Weights of a small GPT-style language model, trained from scratch on English Wikipedia.
Size: 14 layers, width 160, 2 heads of 64 (1 for keys and values), MLP 448 SwiGLU, vocabulary 8192, 6.5M parameters.
Architecture: RMSNorm before each block, rotary positions, no biases in attention or MLP, untied embeddings.
Training: a variant of Adam for these matrices, 165M tokens.
MLP neurons of a small language model. Each row is named by its layer, matrix (gate and up: input weights) and neuron, and shows model dimensions 0-159. Each number is 500 + 40 x the weight over its row's rms, rounded and kept within 0 to 999. Numbers have three digits each. A neuron's up and down rows have the sign that makes its largest values positive.
A block is one neuron, or neurons of one layer that tend to fire together. After each block is what it responds to, as a language model described it from the Wikipedia text at the highest values.

L10.gate395:485575501505536529480475520468530488503470460492493474534556509581475557459477426539499478527558443470533555456522478462465496515537507532536538456568481528465518555535530514584503508524407503574541460466471482479487473474509514522471525518542469475525424537481476529499547559457476548500548554447551581431493472510511489470476538543503516506487570443511482530430564532537453474482564423515427482507509466505520539418559523514458460390481475515482379482438504450510519493509471470
L10.up395:545568515511563490412470462453421570487467449461529506499471470497455461525498419468511527502512469547495522477506489516487506552551499519544513441475538512473482513551495537543397522474481536466517538469497531486438513496466533500439538487555547476415515587539505506479445482459514470510543461431476525510481491455498556535512453505412541422460436472511491513566431556531511457534537477425488502460507569536466497400562466480483557442418539500546530561475518510537511549491525494
Responds to: Leading digit of years. The first digit 1 of a number, usually a year like 1976 or 1960s after "the", "in" or "from"; also table row numbers and scores.

L11.gate40:410567470516491459508499561481488464417524435545463453541568493524524475485458391524497449402480421463531490495455455478526533516456431518430523457562532472562540432498565482494520535509486459486545500475502527527512444471464549462483487471478498473458445501468514494478499499580548565456472492435489558487449520543442513484554493502536523449459435514464491495481512496558523532562504443472446527529480493499507564442506478504522461458469481415429522473529494542466474442466449550
L11.up40:475517431470512597576504488492444464512521507539536525550443432464541507521491441409497474451554370445488478507508454490522565458577439479446482485608518484467541487527553513450483531474464541519480548490538578556462485517451583532501480451540421525504450485550519505478538499468478481511497508444494563520507510498456505454498465502542487539448514483499509515536544504491528460493436425531525474517501512483512522438456532475612454469455485491448461465525547533477456512469509490
L11.gate68:489526481554529622497489521556573524467478483491494490512555485463588451557539549478574543467556533513501439531422498491472539513503443455520465527529549450527531418469469446481486463499490548431486511478545495551501436528481534483470528591471509551521577548450471503497489531513539459502504525531520514434509458487534468554482538504589471482520384500422410520504462489428545509559471505530492545470497557461479540515450454486498485513487540486551457495465476444527490550472486497
L11.up68:480457509532489534460496479502494607435549500455543500450549464589601559516506529457543482459494498498448483455514443448554481531492586513490516471475530439494479533537447426516475432428515569452513546516525588530473464561447550464494511490523560455467564476474450507514475467475517492500483422521520538468490478554474514509472486508508551496426471528502495451474512523434518474498485501474515488429460526402480469466452498499518526490510579451511434516468515410479422532464508466
L11.gate76:459519525458503460479452574467541495481508538462448465530547580481501570518541456528473517538565463557493608510502445489492563520485546477479527479481455534542513500513539490486489533492473590506560511501465474546465563397439527514488515471524547476481451446520514458499505504505479515444472566505469501505434416465512538441567482464527509490465459425515464478497577496557488444513439424473460540515536424490431491487498540540562455465419522439513411541467512510471514502522512529
L11.up76:487539610507540520453500473538528539450575518480573466520479540492438517479574535478474438414479417442578525491486457486540449564472519507515463505465485485518616470423455448511507517515495441502512479546494493483443443444484491467558410497514464473430530535489518523521480576504563544487520524498482503469475517471522496530477498509491588457560504524434478460503422451454523508468545475475502398464562510493509540499539464465446453529504528478462503534484510515481482461436466498
L11.gate120:509528452583515435500468453511464525518478435519510512509457511497474544508497525555489490515500484582469558548475431460475544512481467514535493496475481513486498484508509540459456565417537470459480574515541499468454457428505503469459492515478471499541419622486479453501481558492509510552451503520495527491423453607481594465483542499478495485576447505472495524455538527466510496463545461490480478492484546431510429459477512483525471479460543560555492614530445552425456517426473517
L11.up120:480512497473463470454501475490485480558503520515510430452425503527449554546469457574532531484490504507545512568476529485480413396470483523599506482571446490512524536485487531519561512497435538503481511474516512486470458517531549500487482462507468527483457471482526479497491548484481597554495540457517567488409432443545566485431530574514502449541523459481543481477564522506500412489444510478494451428561448511493476539531496529542462456422477471456479473529470503587504432481452548
L11.gate151:538517522487497509502508475490545532570499506520539496507474508470461584433454554494503503424521518515547479461540476523510548455430505485484508498499530507566509557505513541492503433490465470470519463439449449525486519468533533473451569418573486542493493491454525472504523550482453625508489482467484441524490445443496483516467569537467573530474499545553529498480503471515556415512439459539554539426450566494507437543523464513524527382517476522523481581462464504501540533501401553
L11.up151:455477486478548511516422506474522564479532419517514493463515474508471480515494537463523529527475532517514489535484461484482509490444493496532507473538487562504583549531501468474426421516454475464449471474436525527499491533454456550555496524489430563544459473556479447564457565515398490565496509424489543527471454550436497495448519579483573520578487522527479473527482523522437504479506485445536477516475434505533473402517449461531523517490419549499437538563512510554471533531432426
L11.gate163:547459542482535528469486459494520467483575536503551518497452542441536507483546502505558509439473492511442445493450514527454538461494486439499544489483511469505523543453449554447459443435493429527497473538504496562396475457519547478473487546528475502441491511467461517555548479512487491514454516523476481520447488568436552535395507480425468445538461484433467533433478611453536562480567525519491566540523518450473503441521444460559518492541527532523461554503472556528437545486525505
L11.up163:514514512480451533452498487545547538541561487424478511526523610497427581498492519540465514525538540596501447524560544501470513506536543508534480472447475494525507558491426515490523481423459479494491478509486438518478491449510506461523495489498514486475552492555416528533492464524441437479432508507425511529409451457461531550427482572459489461549477528473464555572542543520477565533498488462560423513519515501464496484542524538619509464515476478470522468442560491516522474482438482
L11.gate191:425514523480527509579524511499589520551473540499491501481458515521425431499444468489500544437474501537520452461570477534495556475551544527504442451525501465507494427547518435533437447503502528525524510517532495524431481481504519518502448506530503534507521489462406579491511546507580532464497414548500472474465478525514500519540456541464449476515538460550468519504444499510484483439544454453496503496502487546465529421507569494543469606509455515485526552454407442549518591446472554
L11.up191:476525609517550564500495499507516459489459513482501549488443439472511458507483494480498499431531543536559506498484467523504522466541537524542539462457550510493545567542516455569465431482448468568491409487547419485423469468459515541451500478603519585503441527474422464536499480487476542490510475535425547471559515579547459541469492508406519434423501495502509559506502515546504527491547477467544517498517485514516508450453443547563513479527455452502521462522511519471580476545480500
L11.gate241:574481501489545521491463526539521570526514394445414481503487532487489547522511501449432493440495489539523557523532492516583497486505514517481517514535477428480488473497441586558480522499539488514512555425377526579523474525574545494461483475465558530444499479468496533499546468450525529448547548506515518473427484476509538487562465516497531499462539544445431457470491518535515416556514520445555541407479530446490531490527463474528480475453512458491536509473514525527443567449556487
L11.up241:500447470559554525537472480474498453477595436529483520504506475476500509495487503472420468493530520537559523465426484483487468603499495593541500521514540525494513515560525551550407555461520581544514453479465537488493456427440473502483479487502563547482456590536534532574534468487487552512534535516472507441484420586533486532512472516490485468463513427449438502436532579507520447486534525526506503528544543504497498450473524436512420445537519533533492515517522449469530461451559498
L11.gate259:481553519515489508434458541492467483481534536465549477495451504510453485503580463485506511567457496530498512495509490538498465430525489508546478398526556505490512496530506471571450504487524611519551452566474517524424498445488499502503441432546491414491514492486511480528523549490445560498474470400386548418535506457511499538484550532491536532530411530526533489472542513533497418505524475471503510540534511503520451488521488517482436428550474471474500502500498381559571479536498560
L11.up259:467507563504494453446516476517488517539474568544543473526546569441490467531539496530495536542448505543523487456482474456400548496521537421564502430512545503542523526553517530543517542487413564529547470453479478428474513463520462544525508490445537504549496519509499460535409445492440496532449538443465512530504446489516473415473494554413461487565441478445506492512478551539450493472452524473474574461607488480497488434479474578569482535463479498509508525558526478507518532531478493
L11.gate274:441527539542564461484507538445493520513502510577571471437545535465503498514521528496482490497508451503541503498451558534545530419521470490546482476509434492447435456511571467567556503462444604523593498530543517545453471513488510505502506484512547503470508529488437493485534541504560482547451544424481464509495447533547408539441444561456557438488572495473545479507521520545486524432579416516490545503550509468548477489501487473529479508550432537476507543464540496552506542560531530
L11.up274:480509505571569500505484496507483457566510587564554484459530459502490471457486520533545523457547444483524516515405538467541517494536508510505517537528481469473515484546558539460438485406443604459509451480546535517429481490466508485474475496479497542463471559471508516453492516511557505509481506498505506484512460517544448475409435470455461449488566535452593429528519495450532465465508481543488499534480527434577553470521494598508502539518468511508433545533455495546510607528530561
L11.gate309:544476457520440530516438552441542502585520455522467461607612459519511451478506469477449511545462450549594555459432518540569526541530441479564460575478521484538474483531521557548545546536493443422528555503498473486513490505458497419517467499489530449509514537569474472561471526562464519543519506488495554546492518515510487552545452521437503469537493524492516490462484448472466473548485521517535487442548511553506512470535441461545442504539509515554511512485545469524515477442551448
L11.up309:532552520532532515504497494502567531528458525592524496519459545471518509477430496453520489404530526467469461484509535475436481562521541514468463427538451519464496539496532512566460419533388515495528502445475497427506493545508492518481530523540450437492494543569548494456474481553485494480536536496509471521550429395464400456518522476491494505479433466512499462507515536531566573494521463526491524520481546473526451498503537507506441476470466510444556559376489471511528520578501442
L11.gate314:468572515535555562547470512473557479580509437513557508478519542473506564522403446571522473437501500515472448514466513475512562524544487526556497433498517546502545520520503578580553444518507507515526484455465475475537440452451560482491490418491464550514476527518511524506507538529489632459498509463532531502482506505484502480445523573443614515519489465518510478538452485578485473507551485510446522500495481541536495467575496437519451525534472454511483571524576563509506497497451483
L11.up314:445540525494477510543471440489448507507463458452474473404516572490511491514487507521512487465458534595427511443505546517498463461536506467486508486451472555471498524489499531495504459501515470485460514536463494546458539392471547525534538470518485524486498485534497485509536600405403548521482479471487561499485533441533543525471466498436484479534471506526508579543456536522518535472527481450451470474512489578571481502443492533477578491483458479498486485523603646482468438446519499
L11.gate332:463458435528509471530467472483448547459564444501479441516547549488500492487515527455451410539524436502525500489463568541514469553509477544563432472456540450523515499514487529592517522528513515512510486530527495562539479527481533560477486445541515460467508543489518525577537487583431469591448492528496515496467486483527500451496541525518541520590553474454482415500493525488473479504524453477464464476438480594445519525417428471521389511544457471436455485444544489520477517532506529
L11.up332:538525515557459420486504565541511547510544502567454530542568557514497522503561480491515413563553511534523512546488522510492448537580375527543527481471492480413533546499469474549498537552485501500511518506468485509498427462494507502504459458462460425479438475567511479505541499519456455489479531532496513537513484449409487465566469486478445548479538476566486484538480495479446478526473544456435484529493454538489528478513493473569412524575498504482561513464548572579464547516534553
L11.gate341:534580447512519521523548469504443511498562457507463517440501509472476558505455477492475463460539481458506496487438503495464508514443450485521496477585452503454573495495535500475516510543522585504525536516476537490415459535490504530498468428504470525510462529464489533500519431470417616522539466414569482483474497523538536503384518503513481463503526480437505508461482564537467447421514528515511469492498525526465445563484463439443442423529508432439435526469559524457481495531425513
L11.up341:505564508533470496561550543509538558492455411519528488551624504507480512499483486562511494478509503448575525533410467413439482494512514478562504531491443493478516558494470478535473533572475505520488469559470535509507469468484494531533560554535482540573458474467475522519551475502433450482515425523519448434550416488519571556492524534467451525534479516528511513508478473471437521435489619566531490532567516544532547482513473502527481535506451516445490471446525496501545560553480486
L11.gate401:561547478466480582436447533565419525551502474530507553541545447555405510457505560524503501565515458520509504487481475523465488492534583460472485530539495442485462566521442610546520468459479524472525480438498522515432551467494515529484524460425510484471511502514465501498544509472496589517488531481469545482534479486491534417462518533485496455527479472495498567463552530450463517492494480461498519440537527515474395533486560489500533448491530464477404464498570544580503529518494574
L11.up401:533487576474568525474505477477539481510508521619481378517545477507497568479478414510500457493528436510556517459489546475523574480481559478527520500470425517427547518478440480518421464459483467467496486541489470481505503526412471504506553536561534488509459509490491494494580502540494489515474497512510449479418461489538496512497495572540520478426461482474455467526494503475505475515617505485537588483574493476570538447538562550538492460448462511453473553493560491526465537534486517
L11.gate437:564544401508514516484493438482475526544527418523504468488494505524554551432473463463556548441508486496551515524508517467498529494460484496476529465549511523512524569564462476519473427487469541412492486406560512515533504524504539521479462515513462499487466566475473583478454519477458540509491501487569523473442472495525522502461503496507556388483488466459496548519458564508505500456561544529547570462445527473503424513510542490547529427512443440429465583444479484494479496463395525
L11.up437:476602491479506542497480515562487544500567485471474488475517465541530457463478485485543495471433436507548525502493460489462581544500518534468489462547516553522511472505470518633539528397439526525434467408448533462541502473522501507503484509523521460446561515500404465556508521430526541519496527516498455517433435535500472499438511486546481550513513502544502487510425531464444526485549494506468495508510518512461477395548488471457497544569481518575501492439517449535489603543514489
Responds to: Year-initial digit. The first digit of a number, mostly the leading 1 or 2 of a four-digit year after a month or dash, e.g. 1997, 1980s.

L10.gate290:532519561488471477506495547469525524501467476471462500449482479473481526455553433482424498530499411532529544525505523499528495556499431462568566503548496526504484465489486470532446511486492483534603565474378513481519536485484481516483506557549437514527539433441530462506465526567443534437517476493521488402401462444437519500569487485533488480459469499495521533512565545537522459552494519574451492466545442493540558504550476496478427472434580470528455502503493530524473440493468484
L10.up290:491502545402550476535521507427505487456466529455468481633503547483468497539544496505489447433502512497504487487464494445522489433463566499457496471528490536437539515509480458515476475523460472527546506522550526510484437470454467490448467542510587548526451389520565467454484456510519497466471535411576511535534436440561496496528466517445525449552544487485498458525456495528427437468512474439497475525525458486520564537554500543542545570525473474486484456550480547542533429507491507
Responds to: Passive past participles. Past participles after be-verbs (was, were, will be) in passive constructions, e.g. was held, was made, was released, were awarded.

L11.gate29:463586492503528449475485401505551488533433502499506472538482592526479498564515482519518519494536582550467525479491509441461513413462504529481519433504499492514467495577444406531508499451498425491441432557523508468441554534444530465536502543433525483523531518531453462489456529439494545557464532521525564454400497468463474524491526535455495536491545452563500464469406503486456513469504508465478480467513608480493487479486523532517494496514518515454525504483527489521583499463421559
L11.up29:471487501437457479445455426507443525381509479525490472501496544469505563534527511499441508572406448487562475533462474440483615443406523506549571500514498462517499476453551482443469514544483484409539479489515515532519554477478473498579446536499504433515524456467485427495444467489475528565451547468566509453447530526466524566576511464516579490499560485453523466499536455476514554496473512524481492553528476465511487509505511509530500473452504524481454487510444476485442443491462503
L11.gate39:508509519467541490443521501544454592460560472423481508511527516465537493547539558508480474471448542464548586555578516474523577469464500526512593483437457479503497471441442483570514582487553480480518502510466526518492509518477469495503472546472594569505557482465527510471539499523517520496484509504538537513489492450465489464562456474616459439556505449465536477528404590543539479438487537540494481483502464483473493534503510451561554525492539440457494516422504522500517523497494425
L11.up39:539546666506482451459503521534504409531506465557471466464574481512549522516505530484460561543527553577541478443452465460489531541527554537489578476465469472493512526470569487493509478563488514508488457484551532427428510420496477520564477455603534566572503468544513555484469449490527535539507516433524467510462479446528462471575502520450536469522457485496506514517543456469501455552459500575461503508501527484497494496532484580483485448496447449501465531492507513512508497467498538
L11.gate137:610521498428526522449492533509475544490457425514503508443536480540475449471554522465460457474497490496545525476519539514546545411515552559474582444529490429519491465454438580463463584510516464454554510453476474512461534488526506521424480511451499474496506471495521579447461499614559494509493536510454512487535545411460497446513457551545502495491508449458512451472453501508515466507545517467460571497455433512538455587533530501481562451472522461502494462480534505488468507440537535
L11.up137:570503504537505506509446489534513496485481487480520538498538526429508575494452522473498415509423478538545554467466486456432512464464537584461439518531497502500434525495554545513535546518484426444561485474449476484503486484500501441629513423542551548504432489521495442500523472453487459457542513450554511591472508495474499485524525469520471504502536514468565507533511465530465459548514533519507476489545413529468546485494536473519543451563433511515593522449545442484491515430524409
L11.gate155:545561544569507519556505553513550478497492471504446518453493538534519394490542517517454468427577517506515554518485543497490526441455543516446547458516532522535525434489485475485541547481487482445516474524506547510479508506493498566506532530522476528515515542465453466494521501540516562517480549534555484430498501526531434597546535485606492511507487499503368477514462529465510513526506529528597444500475533495453544515448565470539523476494578407540504556467556548538454449490440522
L11.up155:518527492559431491505496535409603520416552482551440461458486566508559461570549531481500461439539536542473512519530537490461478468501468467432581499442503502520518411522540447521502486527504528457462483529525462496552555511426499507585555513505460439450490549528549466521521501501440504457492454532446545457478522497477484494547514485537554500517477542576447462564513476551443481547504571457504431537485517525492479450504504470543509556464505481569550528535506539548440455490474475
L11.gate178:517565467484501543476469448496484522451492535442529504510546461458435499503535554490466444454488517549512499545515549481570541481492527524448508532464522510469480441499555488538585525424531493504545527537491542536530510509510443556509422531473549489507596460523554525437498518465535472473472497548529653549453458476601502466604533444500506480554502445429508466449483521481543495523447507539540476464531489531490540448556459490489511522469519402508516466514540553550471493509528491
L11.up178:475479508541478527461514477591484490490474458524541554549561497507492603485526507492481431412498507532518531539438551511504470483494497507466551605520475442436534532397583463442441450512502480472537506522511545540461525508528519490516438566514522458485553469442544516496543540526469495449495493473493531564435479472415506478540474441512543505451449460457507492506461503485503519505395474459464487413485491551489549439508500462440458567471497404534502467535505504533490483507448491
L11.gate189:503475515455560556513490556536556602486561480492502441533554478537548523450517513497469463432522493491561514553460491531490514476482553511541533525543510402509472493504517456449418509497461505443549416534503512581481458508515533511613504517559531451485518457521499549514524493503507507508530486542486529454505538565546435535513550516581465520509517489504467480473569527411529469502497473486514474500501491535507480453535528504479530422504443431465487396529531515557542557568454587
L11.up189:512476541480482537451540467454484472486560524516497498528519520501479451409504540508458473479501453501489527521527486471536563462453532477494484535518497450434556480425527498456494468496464515546537496486484467431540512454480447422543485489535448532438602530475464444498532547509439480448497513535500478522433418446502541477546448512454464479528584518511509547533438464478512496505545468461531514477565551601525555551455466457460548503530440498538651480436521550501487475527512479
L11.gate209:418496523464463515556490514470478544522482535550415501571541515507495498454476549497515568446465464506550506518521535484542589458471525563438492535503487551525451436502477430536455519438486558519542536517523462478502465451463435522595473546449483501466582476526446455536511447563534479524384547480491498514439446488509452464554503538515490502522496509509517484440448498467468468519472511467506477447521423516475511485428490486584566533501530516485486563535473523569514485518474406
L11.up209:438576486486468466568498478414480456457506437584488519474538513509497480467479484434498409472486498510442594566553500477464504478553523472525518576492548491458503461502502504530582532474501503465448456455535461449506507524524504509493575512509495538557521521575549453433475431588446494538501458475528480505536507533540460513478483463451499498525459454456480586521584471511473479441502453531449531542428486418492500534457479496444513548486456527468512482479474498464479545537546413
L11.gate306:486528458432527540532440483590581547481476501460477504443500497482536493465531531514528559468491505524463509507468489538542478442533586449495597533499495450521437511557514552551528498508420487439584396460597499513451514455510498490549542491497512465459570475479437463506422542547491503574495466458517537493468506510512528475462510556499461503538492592476520486534454457502503516500491512506528445489443530523516438455508529438492553423492487487464472421490466545519522489539467578
L11.up306:479480538510527505506441528538508509449483454507463467564562497463439460537564453514483456420508581439592535580509467526500462399481512526488485489554477531557503556584553450474589461498514466412487467523449505482500518511507480563532516509481477494538584508431482504453522454473469544509521407438494514527482480497512528498542577554466532412457515466470521503460469489496467466457456521448541448483473455497513514459546487563511515469500508499521520491466463456508572414478484544
L11.gate327:528587511464513469496490525438431514473551457493550451473491528500491554544453435476444447469462489499554476551473498470442536462432484469459519503498457517420516448465475467467474523523473416496539499454474504449461460468509537529583496485484556548445514450528513494422495543416429521479504588492468574500473497538502583524478503545520484472527545519447406492504442436524493480501557493498484546479458485479539577448554516524432494442447498487439487517478532546455535524529553445
L11.up327:498454550452421501502476479482563478544461447492470475562545538484473476512483509558445490465551566524471556467537507511548508472459547500479583502512467469432523445487516480473438526497523461477541525567411465516570496398475434471479440470512445543473524456536492499483513433474426576384500455483543527551463551531422490446471512464431498518509485449550446483549474480479507530511492521421496518481444496523557518533510478508535553502498543420551531491507458497497550523504525456
L11.gate351:503508550448550547527507451527477521530504595485466512522509479517438553507544497463395410497516503414533574507516515516491495505514513507440493539495485558509534489477513464491414501564506499460615459586504443516485522499491550586571491460492577458467511481424533459472465482495563514424540522448503489435467443421532565471546526550442531555509517513509431518479511507451518446526525491535495494499484498512418486502538507500463494531478520537476501527526482554490477471504435585
L11.up351:462550490431478506407518500511508480535452486452482473550505428507466551513489442489494467505517488523480470453431561480530514415461452493548547497499460500496454507608458439479547544516454530509531516521409458471477522463526488532514486498489524453529497447490494408471455555501472562478485513444552509494467425440586492510491473567503459430532526507520594480522568482492432454542488530544483429509550474544512490544463537592476481486433471489518485467538511479511518526506399533
L11.gate356:527495528519529512525428480496497453462488469458466430493502508517554486541499402534505438560479523523496478512565535522509537466468525524466481464547490513459520473498501483527462512543487500493556635490497469464508464423497485556557554469566557544474469503582524428498447448509459479541444547487508548539442533531515478532534461549595477469457416467541425462448503488540434467514532457523494467503485550470582482527514510515519511512492541481425403481508463505483548405528536494
L11.up356:543484571498530418489453511560591466510477607538491469587530496552494494479545511466513553547562527417460412503470524509545475476538536437462538458480479539460533520450477503557476479541469452426489460508470446504554504523510477537528465434450546487520429483529529547455442456533571503509527516513466547581530518487485498482517513515518561495473484484521487499512413459580474427458541567550480518490476466507467516526503508478560523426486506501448477465472436559535526474478449509
L11.gate357:520490571530520501500454564468554468493518484498455442592517550429531469470463475531514507467498450502519513500502547480549492459458568551490520509443484502526465427511475561528514616548453514554522495495494503449508495530433516526497515545483522508558604486491501499496475539521523524532480586497543487492544525508517549587533518600503564545571471505476478490424468518580430468502535544602524537461502476521516539470450496516545518461423483462497565545437549454538485488535511466
L11.up357:544485540541445463420449546503526430531486468513453481549493516469564536543492539534527497440562469462508530498470493430531561465429551565441569485452515467487491518594470474509473604575412491514482468507568508416541490579508511463497499478546490466530537449528523529508487540481420516517483498527454539448536559518491448517538564528533482469536458486486492500473456494509487426529534538556499493512509475491518570455474542506584541423509518470515530545425530461510493458498462472
L11.gate370:496560514534397457500479563546497518499511474434483482490506464479496515549509481488511546439507487459483470466471442505467502498458555426458548515480518581418498529496477413506548450476475470475449521501541480522516444492529581511417496487479568507488466467518523560479472434492447554508491469443511527538477453514454503507425536578435447445444517516508463501525470488455469547543457449541543504537524578418401476506556487483518495423542470465521494463580503505471586483502523495
L11.up370:550461519579486496504502500550504520512614542479518544511535458447522603487488504500459429559559514480543513484468538517528496497545472505469481548466565507449501447447517527462505533545464525557533428544558568406492534466448490468490426504527525456513509420464506522473515490486492450427511489585459569500504519446515492477563457485530472495509517563455496531564427522516514511527482549502480543536465506535457527447548516549521497452534511492538454473457544574417427508540554530
L11.gate390:532494490459456543462473451568510559460561511501508496545538579500563504453474472558400478505500499564519491486460509482457455543479545481496571521500550497524444581487412568495439486459505468454580533483508573547410494471492509448588460473478455518514566466448458554577515458510446503533471498543517521437482491513541543522502555464446544507531490485530486509491416523575448520485514509513541491499447511445481549454559463425547549545511473497496507484462512518499471549500464466
L11.up390:547459545465444470473492438538502529420523526540486486476586535451549528487558471535505507501467556557534520458504485501382495596453555512476567559497514527512483560513512514429445488562506454412547486507438553512465480483516556455538453486465511540512545492586502518531495556477382511548517488522515519449478474464517472504500510468491502545477548489484563452510498456566451478512501571484519481507513455533492496412509427470455508498465522479522511461425466507568482440513550521
L11.gate395:442454517487500470374482485554468494551530515533434463533485489479494540494562522476451431520476536526514521487517513548493469476514478448561571518443443493450512515516531499584549455563491463469476457501489538462415491525446482444565573470546516494530514456539484508462420556510473482496508449440547432566419471444539570518540505532553465519528583496470483463453470447484454436503467554516593494498501453492508492502566530540542461473508500483520482529484497427558515514537475510
L11.up395:534594551481513521531490509521531435488544530518513499537488504471553462471521511442475527458507465495574446483522552515494479530507489555497567521441537556458483433526493494492504427542469439515522405466518460455507512508564446461532451434505527504518509508494447495504484549529485515419512442435550442470489499469501527448516412522510520435524533496601479493483400515520508422501476454550539479458513596520418523449568450515451492526515464478463527454458544456535443561512515523
L11.gate417:483457556461539492473470526495525518460528469412489428535583642484475480490490484505455442535485526436562509481482596503606509548415494541450499525521514531498470436492497499569508506490482500482601536466404575462486458542462483485551445531499552454501546461480485582452506518527519500482535430518500488554457494491494475506535467535468547517512551478464470521507480442501563487568491518520473466500473489552479566464464449502497542483526500448554514528527568479501469462471518472
L11.up417:479485519523540512530506521539566527536484540504436454516512632520539507464451504461439478528433544498538567479453578435541521472423451427531582482517462531492528448496504458490496492462492509483529508479439562481507444494532391486517471514544479535474543468494487600478546523541516513509510493526604511463416489535515527548496521486436477466524512485478464438522491497525469446541436556463521474501489460462477546535525474530518495512515481422484539476471549538606477542480459454
Responds to: Word after copula. The token right after is, was, be or are, often an adverb or participle such as first, also, not, found or known; also an is after a subject.

L2.gate177:535515503490458527444498508516510558485487527500493481515522586537486549451544463448458492517503508576538497553487550526501540525489504494513574431509471456456405456530457553490496508477461417466550513457476537499465455504425545492476456473530558479483393514526510473542468485465490494480504536454401506505461379435528484457488562486524499513569414455471501463508534470514470472616512540510400539513489488514478490487565539514510513496520520485413532457475531499511510505493435427
L2.up177:447457488467513536543512551481491526510488526537563470542512516512542548518586491474535510505512471522467477503537419496450475530465491465512515531546506569434454489502494492457445460500473511510501468477501507556545446434498562516584526432466473406451484496553541481538544525458458466524540528484414487509456463515482511435475507485522468523565461447518568482542492470470434475526472537484505544459502480500610442532417428435557444479582514588441465503473544467458523483507515428
L2.gate328:544529517487482460502502506493521532498523543520552494552517516492482534465511539527506478509504388480581498503476435478503483471508484497547462460466432516524462420474465534508498561509478499584523513446459543528517474533474504494508561490544468454559464488491490499511488605495447522496503543448530490517562467492561504565478588518424508493577537477451506447444447438556519585532502419519496483492491464585507442499556365457508458486438423527464483528473492468442553518527525499
L2.up328:586525493507485507534509507464541524511434514463597454481582544516539444505595526505511435590485561518479523493506425547451545497490500458439532502437510529490460429525437510573516510526463462404522439505510462484537463530468574456535492478488595494483452487539438495529531510413452437451527498497552503488542474494466450519492533535518454491468515511474476507528500430465526541511535528505460509520519520567501466464513454415552516486527504488505435519421512533499506410497513534
L2.gate403:507509476549508550612487490477520492494535567465518540519538536519527480419508437486585408446532516542583524489500525489505463425528529517465527517550495598546505510533483529543495534463532572452555479471542489509437459461448502505407498530573508546493434412476432529568548476557480536533491542488488530510479484555528450456476552514529514442503445491509498490543517498551468510501452444450489511514468535520505473503503524567503523493494487442402458479522572488453429500465499492
L2.up403:502480525585490531522511477579502475487498472516583480565544517474558466448512532466542467479446471496497538480497473497444505452546540544495462503558483506479494530468454506500558483470520549565510487488505471565480449479507485445475492463518498473501467506464508471512450541524505470491577579483564509474576455476550450400496484571513422500516456492526514478538413499511567477550525504508509503441548521547506456584590553475479453464533482539449528494453628463526410541496528555
L2.gate422:572463502537525535466483482444469546471511509555488537541455473540519531511501475488543495481529553491491488483464501492448491564580463465489416565494481515460464532486523513420478528510417461556564503515505462517516441531477541498524485492485524470467448466536437512575442497481509468459510484542539500541431461419517522459404569538439478515519406464485456460457479477487416513517546418500481490558495491539544494471549475527511433486528449445390494477489535457442512504527474408
L2.up422:517533512526437484484493516522493574504489458472473513529491385472504534480546553379489435482512540501485460406548460516514471544473477489549485471482508542411474508497509440562459430551449538548533515515592493568498452480453544493498478498445518458426496493602509492503478527564544541519547557471543520495481499470498492436448526550546487570572476470506496505509493461490481482491540435496452543496495465567481478425517474423428423557489529511482475550503544474517496509505519501
Responds to: Year-initial digit 1. The leading digit 1 of a four-digit year after dates, in, or of, as in 1988, 1915, 1946; sometimes the 1 of "18th century".

L2.gate12:576473481479547503559513516531550552527540499523517489521577425471524530551521516550574537540493443510557538489422466495481491520512484482525584516450556501454485470485472418458519522502467494448512459509500488472508460533529482507558553512491534520531504472538507516495536443465454453390518497535522448474502440510511458488483447543466416511457602578516508498534524462519565468529490542496445428503497477495568525548562467546477533546443542478460507392455448535506505532580498457
L2.up12:549539523482514568538502480547560486480598403479463480524514427491550479511581441518519508490504445500589548542502497511432486495450449459508600435539515446568483489494506486451482503471461524503486423494474485457439443533508450537545534496571508541474556473468419430524525584461501486433467460490505467462444440453523537472529454504433512476538575491513485481491468521487521436531568482479515429534520472508509505485534473499509487525494522520515506444444498527517539521564489420
L2.gate264:527510473458550554517478527549518500484465493488502454544479469506516411479507515512455447425519420534611509465540477473503496482508551518554512536465521510521524544484392536479453471432460490501558487450494531460442546469496434496527519516483547501497559510519449526549350485478460520486513553507470512524505362403542532475494468520461541524510507489495463393460437524550528485486494482504534480465432476538523549553508466494505483536510450428483469521446502522483510492529484521
L2.up264:565487510444517478507518534501465527503493530556486480491564454485471513472547490441446520425508416534529529433460426434565520507504510500513570539472483507525521475474483415490485540471388479473512491498473521487469530468499509544501516464540618531514523471511515504462401470497462483451560604509472497511592485484534516479485431435530515439434485466523474407488534481574593490524453520530511474499510443488517532517459519530438509505465493439494511519413503523467476467553466521
L2.gate282:455532541481486525504507547527502570505524545496451524556543508546427495512551509522468492515546464522559517509450474478552580518494509518421511471472544441527556498483502499528550577503474496519507438537550496469493558479516440486415457450441560540448504498517484455493501486564436541465509538475473482500441429465492450448486422531512546492534540523552518450514513497489559500525438409413507408510501421468481475465524507477443543593495569446511519423519490489495450517521444452
L2.up282:586461493519514540504397555580494429550558496562518478535511499475508503483497463512551526387552484515511470481412593459495476414472511475454486478477485465487492513484449512478517531448512510455542446572537526489477417560539435499538547537468459494553449414475474474515512490517468472493536551460529451484509526474546526396582518532529474434500493515480466477512510507502513487515511573473498563492445548470542501536557565524511534504477457454493484472473459549450442489529477520
L2.gate327:553457534467479503499504524476518613538559532483473440523590514527527490494484439492459503501534431520512547454503539462429497465391440444511486517563524488530574490451462464507486533423517509523562533477476553494477461464454465437525557580471516506503499466451468493543435454524470551405511539547553432483478454430549493437450466512449472494535527535529434447560541489579469470513500537547473456507463473505478534499547466514517525507463518454484496471437477452509516524533497464
L2.up327:556465528433488471520499562464520569557553513466417436495618522473516500484465459460455484440510443529512526460460539447429518477414481519508496504571523490508552508474464444475451547467482510543530551513523564476511520475460459463501503553502540546493502474460532518509445464545454540447581543494542429463492489476525506420450438504472459481527559550578496456565564500588506451532491510528527480531492492450519526497521505499502539495464531453531528483424473439535502505593496478
Responds to: Past participle verbs. Past-tense and past-participle verbs after was, been, is or a subject, especially "released", "used" and "known", often followed by by/in/on.